Part of a small language model's weights.
Training: a variant of Adam for these matrices, 1164M tokens, 8265 steps.
MLP neurons of a small language model. Each row is named by its layer, matrix (gate and up: input weights; down: output weights) and neuron, and shows model dimensions 320-511. Each number is 128 + 32 x the weight over its row's rms, rounded and kept within 0 to 255. Numbers have three digits each. A neuron's up and down rows have the sign that makes its largest values positive.
After each neuron's rows, "fires before" lists the tokens most often just after its 100 highest values on Wikipedia text that the model never trained on. A number after a token or word is its count.

L10.gate195:167151133131105151132086142150142115108077097173082114107099093134149151076119094136131118116186109075105198094169158142137065094127127114154096144117115090109147101079138103077140151118114135126131154085134190135088109183135134143151173184124157177096074091143092126165083158130159065153166109115153121112131136150139142136127140127182094151102158124160051114084174099094099115124138137096145161077136102121142092140091114135092212175187140191110131126090071128166121113078154068091083087120107150181126116162088088121134101122112156078138139154129198123134204150182141139098
L10.up195:128120138163124134129115098157114095116116134126104114063159077129080142121099171114106169111136136099145137126121115143144099144155091108149144092155108127157104118165205130111127064103149104146139084098139119105150188149140170161150146113111162146120171141126111127147110151135125089105147150134118127136130089154196169118145140120175199134072114147048109143083142144124163160207126064172143121172129097119104119185150180108064146107152142064147165121057099180121155160110122116105129138095137148060166115118138176157120144166156105145183144173177107148096087107143118097087
L10.down195:082151145065135136153139162124076143076128135046164126102108128140127108174113136097097144125120119104140138098158082143165104106114098137086134182160156165167137139107164115155122144145065109138084133110104143132095169163076122125156172055086104111087103117136142096070118102099081130053115131138159149122120083180185117086115090051171096139124117128134136174083160117129094101166174079189073110102093110099116087152099133091102076086122174092152152083099220127146172116122125185064149126110110190136115116121108178135155141158147078113115109181174160113099126076131099128174
fires before: "'" 37, "'," 31, " to" 7

L6.gate829:114106190150175120079121142123117132161183163159095093146111135077143153110110146144085083118123131122113144119143140177154136137147167153161134174138163175105015151115131150113122134150115120158099071143089165086112124159148205071115151127110155100160134152105157138098113088091152160174178174125229113140105162140087111109143170125130134104145128142084115207118133090133145115134119138063129075077129127124133119135169131174059092139171135155148115159215113127112140130127151179123107168114073112144129133098113150108135148198202090074159129097166176177164105158127177122176
L6.up829:151112184140149133120140159128135141105145185071111081104157156107053099132179135131205105102181087155120158114061148083158138127165121133047167177076109158145136073101110145100136144103155107108178174120101148117111120132126105125158150125160122122111078094134093148073162171166161089143091102142063086138128114111107108128107115115112131177173141122149081164072087165075168171094123179145126133103103151151084153129143142137112099076163100154149120120096181127118171105103069124116128151153121084163184069131098148110069110146083088126110120189137066217150120140135206160116
L6.down829:184146143147132151112116151153111125103121149112138109113148151116122083124214137134190107100175145146090129101076082070155128129193118156089152176073151181160123105104113159128115166091138163124184147142106126154146149140137113123139124098114133133137052102119126145066149169134159123139091090167059115123106111141113125122159128124115151169140141122150095189080111190113197145094128134173142163137120130115112129123128135155134138039156100091158135054114167140113124071115077147119101158133156077188153110127121111107101160141107092105140146193158075158098094117153184143122
fires before: "\n" 53, " ==" 6, "-" 6

L6.gate812:113105117167157111155186100100171145131116200079155146128183152088095121103080148069087087110140163117142136077141150121125120129123048111121067101077190148166095140113141021127132075116118140086126149136112074129083171122108176109168142148125100137142146124125135160127121116167181179134120177137118104158116193154097078140145167137072078199159109162119121134113145117132129149155065181093145065050130140114140122078126150126146121120130193150125114122139124165175156146134133181057167084132113104171168115103124095145124118137193125165165113159120100124164140120147162170149
L6.up812:108140121089152152196140127163065135128072143142179080148156160186115096146112141114190136146098075166107077110112108136118082140136132175046145156133084148154109144152152115054123173107189160124168195218067136120201200153175113147148083123160086116130132147119114190117142179154110130171159138148128144142137135155187104129143127120088029071121116089147088120140104130130108107117123123106116152052086176180118153091154127132119074117143116170103105113128130163098109130091108110136153126135127083161166147142137129117093111126147169193214111130163093119127102121177070122166
L6.down812:142184127113118165158144168194086115111122136183146104125104105216120080145120103127172150151108024143110103154104122133130117096163102140085146146143079147158099162147114146060120210078196167171165144193094128141169117132166136138155108089113107120097111117121132147111124175129063127157119164169145145154132081128139110152180107102130082080093095123165123147151094141137161113118110081083112147068140154163125117142144136087116096110088074172109115130146132144119098120110100146146177114120118089120115169146128180113101142146160142131188142113161077150125103132171074131165
fires before: "\n" 51

L4.gate943:082111096143158144136141093098158109168153121091145125114168096156122088131097096106113134161143162074122154089130160184120135122135152130096113142136140122106095150111178130124128159131153111127143065077152136067119179166082089140223168125108128064096077106124080118101188114124135113120147166123123117094118136104143085164177127207156152080137116154151125185126148122150166160094130078130125150157138080104067111160096149151063149124165135181156147198142140126155142117114151159102121138122105174082087099109046160112120075175119101101114193068100131189129111181136123175146
L4.up943:091122121144121127062145138089110113155084177140103065097117146137181091149155126119157227159116169131093104130127083170127120137117121148025139129122063187095094098112202139134107108130102169113103106125123158131152163132109150150149080084119167144195097142167123155161168115118130160083186149117165186113114160095131136091166185124125162130177157098068214171171155112119122139129160110169100174157151150106128117125107075099159187097105160090069137120040110160160079106091116110154161119103170124114155202113126068122089100154144118134097127134094065149135143127075117178136
L4.down943:125158128150090124081124151133138121122108174148081085137111165118157093155138130143152150141121164136091105149124073136126096130106096115055144141115065182084115116109203166130124098123091148096115119146118134163178139135099155131135074105140153158214118115160122152176116124111095172091156163148171177181122160115122159091128182090117118132157149118076185147164136118112104107151153121176121165133106154096128109119106055100149182115080144088068151082060117138155120103089131130143153098106163115116164228120168078142090117125170109135090112159084105113163176110097116155097
fires before: "\n" 35, " The" 11, " |" 6, " In" 6, " He" 5

L7.gate909:055145127082115122146144103094107125131195127155154138107125180110115091149106118084063129187161104138117127091120098126150074103135083168089134162187122135086058174122105099136089097088127137191092097077036090164074131180105140143136176204121211119096095132113146135095167150134156153105121158114157129162132145125181089166211136117136165165137081191121132190123095141124137175135088120092144178144154131107164134142116141210067119101118083128164142134132117153136146154090114139151140123150138117116163090078106122102177110133147125144136111170141129161114150149194113114141
L7.up909:120154128161100158113138154151101131089112138152206088114149202148223115093122167025116160151062106119126143073124095159156111181192070134086149118160072148147059179160117125154152159081104136163142164090121171103110136166084156085105090138142078120135163089121157148124089159123162109115099168173143148173131092188123047174199124128102176126112144132125166134204104175130116144110115171110108106223179119181082150121106202153176155087133063153155133117096121184091133152146104149116138148111115096130165125105140115103113161207180133204167125132114129161162114071140141135166
L7.down909:134178106153113122129111144150088130093100141131181127133092146132178109124132171021130140151108083087110126097128122138148097182183051123069136131122086141175060154115122147152106132075112104178150142083108140106088124172123172108131095135149104120134160105115168107146103121108157087102118151255155142149096100194172111140184135096100175148115138102173160142189121143143137140114157181153130132219143134142103141103154179145145154116132085153180123038096122131110147133115139133086123105097100095143143157100131100113099195182208153163162151113143114134135115090135130160172
fires before: "\n" 89, "-" 8

L8.gate627:071110159115154095126119072096133111106143134138094111157093096056196077062086090102157133081124171074116154169148125144183133135095070142092141117180138155185112113102097113130089195188119161183090134127110179126097088196080076053111139137151146129179057138074124175146165103138113166172114173118141132112109123148165097113185066121076158136146085125136072109180110166095128124138144091149135167105103124060143138021144165135133135130151088141104151165085085074143112126116153136120114112101182128136120138129185061112128146171103088120133096061129147134175117127107115154166
L8.up627:152168139114096133171148143159147097073158157146095132138150144115199062145090087101122129143066081125132135145166129191184173121102128101053146132128090168160099074115192131179103149154117137155113156135108135085107164121169130160107109149161109114161108129067168180083140112126134195114125225170141165119108126156178077119166093086086176135122136105134075141183159124094112123093142148098114151146051095112101169081159082134102061108143106128148146153093122124166102109123159115171145117089152109168166135099135109099136157174148096143156143112083108128123068165088082191151
L8.down627:225143121111103131102148148130138079119151138148109123161077126156102129161119149130108146138124131105148151098118089100081136136203153139098119154143113148077177046143186125160150076048128154078196125124097108119206159103149191173135139143151095160128153132144147120108120103144099109110115097152114126155148098054086138146098180102081146091152173144125152126107128125146129140108134154104150132139121128126058090171118053121132093091154162083144111117117084147189178087074133126088129069106072142122157115112097177139106124116136118099121155129121123160086124194138101109099
fires before: "\n" 38, " medal" 8, " a" 5, " |" 4, " Los" 4

L8.gate441:142104137183120178138141091148137130109137136156121114144141117086091098065104156112112133169080156153088127130134146116129155175123108095142071117138140115153123115105108080120080155154140113127125113085128168150154118135149124069148227170141121078149113152054180145084180129104123148159151116133083098164135128095208127132188130111102060095172114087131121153028106137071111062097089126147140157081132167133134098146165117174055097115176149135118118150100066119086156172093150131110150151162085108195117121155122200068168124127121135118089115090145097086143109050119096105162
L8.up441:141132123150112064104085148106104097135136115146139139156097171060167102125160170088088159144135090130152114052121197167153135151099133084071083149143124135166120141156158155121136170140143088074077153164089137128146134162095133133157121095150131148164158118121157181068133154124123123203127180114139135138107158123127142134182155057135102076089149161164147151108126183067139165120096085113117118179105139103125096138175160143143132146187065124098130161122096069094102085095106121178062171170155141157157132173118102056151139142147143148167099114173120117139067182151089108120
L8.down441:134085134162154116166158103096115100109154144143173137109108160084102121201103179133138178123110119179087075086148185133133137175099148139110123115161112159175152119141152125174195152172138130113157149148142141162188129132110132160115135150104102121120098187059204191114173185126033113126140139136146115137134159102105131153135139127099049094100065167184171121077136159113103129132146060101150172141061120053096104126206138147133103090195140112090128111126109066088154158092112137090089113134123137098169120142153184114120135155078129158121074125118109079079082158144083109129
fires before: "\n" 54, " |" 16

L8.gate214:127125105153175043166147116180165107172061126156165141186110093115115112135118089128144136117090150131093080078091112124160110162069152143083137134121158139120083172155085162148059134118124185204154111094157145095076092205155133102120151147133103102111086151154150099104169144183096139053196155107118125156124099065129103165170140140149147097135119117177127166180183157143150141075102084084115135123130130129115155119163163108120152115194098122165095189129092106094151180149088152141122110158161156140121094180162122077087144163134114114162108058169097131142144099146181129213
L8.up214:157077155131093183155112168112156132136107115165127117141111086169129047129103130115083143222098087122138190067138176188148156144109119114144082222197163113134123109155134143150072120148121139107140140117115084141078148103157117084193182150109131130157117092091177077069128096074113122110105099140163082160144121156128104158129125116152144148140097147174097166085065122123151115105106105090071089065168135090089151098156161084105117146138143164090127117117021149114115154116175181102117123194106169148096172099151147133196143116098041157159107100130161114161082117120105135082
L8.down214:140083137110133111089146085164136105126085120073128119173063151147147112108129063126114073154019162088103132068109168111171126149145118115076126155185071149116121172146139144143110112098091140121178118124090114132108071111113100088135125184125128120098088153171161111086145117078093118126192148154139109098068136094106120131170159142096186118140121170144162153109127083109126161081103191096143138133141146176044117133104149109090112076187153125164100152132142120116094104129085139120103204179046132140109096142176184089122132159156112106129083080107141086137113131144118183112
fires before: "\n" 53, "\n " 8, " |" 5

L6.gate339:105132136108139155144130110132045074055177118122154116127102123170141111170137150094149135153112124145145146125100131028165159097201132116106164131118128137141122154114117077100094120067123143142106160121069132158077088200106113102142107102151107102126146095101119141158127110192182143123166134134149156168150144145138099097171170090157136216087125121152119119175131146147140108135121157120123131067180112113143136128133161182079120147189176181211096108138127179171177133099118087161148134158110131122125084043115124105142124176169140159138111129142123146131146155151140076178
L6.up339:124128133147119098104104100154130065103123203125152129115097186095103142137150147076174127121120151136116111093099188143196061152141131140120112169103108185067098113191155118124098169099145097136119163168121177165092131149119157168118109178193148109132097144116107149122175108151196119176195165115163109173115151127139127174198135143089153153134101110144148125155087122093138056143079143108118128129114121087152179093133165119098108148148063127146091129067145128097168148180112104106106153174119124118135074107089133127159133147136132190149105141152098149165130127117043108165
L6.down339:114164127121144161113103154131040081080200119138164126131069117144114105196141142083125134158107083124094134103125155077147141104206126113107156123120137144145131133119163089127081146071109121141168126104089102139113113146109104098132105094143105150120140062105139113133110109147190137133133147169175148161144141111117134144151166055144141220104137117172118154170127123156186128128093150149121122071157064133137139109162123177119087134173147191161142072165155107161159139170113088223152096153124130122109132091104142142129157181139174154128142122127133140126153118124130072134
fires before: "\n" 58, "|" 26, "-" 8, " -" 5

L4.gate928:125136203111067144113161166078105103151206142113131116146133086108164102166116143101153139113139131097141118158108183070146089146138146132112139164156141059097133082160154146129090154161147097183093095087137098105033095137098111171165113143140134079129080114130111095078103170192106127151102190082176118140170179174126130101173106119117130201115132124154107174166143135113071185077131071085182090130161147143095119111117119127105133115129173145086085141097104164078162168145170145080147107177136197100126119131051098096120115174138138151175171148127132091160178190130113122121
L4.up928:088068116172181120120069113172111086132052122150100104091148070162128120105143121140089118132154143113113166094192173131135146177130118108158082140093096132160157158090140124107109146132130137140170133161101105179144183131102120039137112184127164111079139139068135128122163114136159072090094152119084157131107092198121117202119167097133164113060082118145160110156155118077123128163162127086119146158103130094152107135064157136144132065075118076148171133117166110134096096083128135099165171131135093116110142131189114163158134104164122146127185172131161121105164116159126112133
L4.down928:090092160141123096120123145140093096133095104154105142154159058113140097184158101111149138100134181110161145120158197107167171193122093129119090151092089136148115120164135147080092098144146114209088127133127124186088131130121105094146106176135174111108144114081163104097145167170122101122112172067093128117129088212110147167120156079154129127081099099169130124151153092035104110091135090100154115174099098119101145162115127130140096064097137086133137096089139148120080118103155135119138134158131166085093112101161113145190110137149160143130171142144150128102167145113137166126
fires before: " to" 58, " of" 16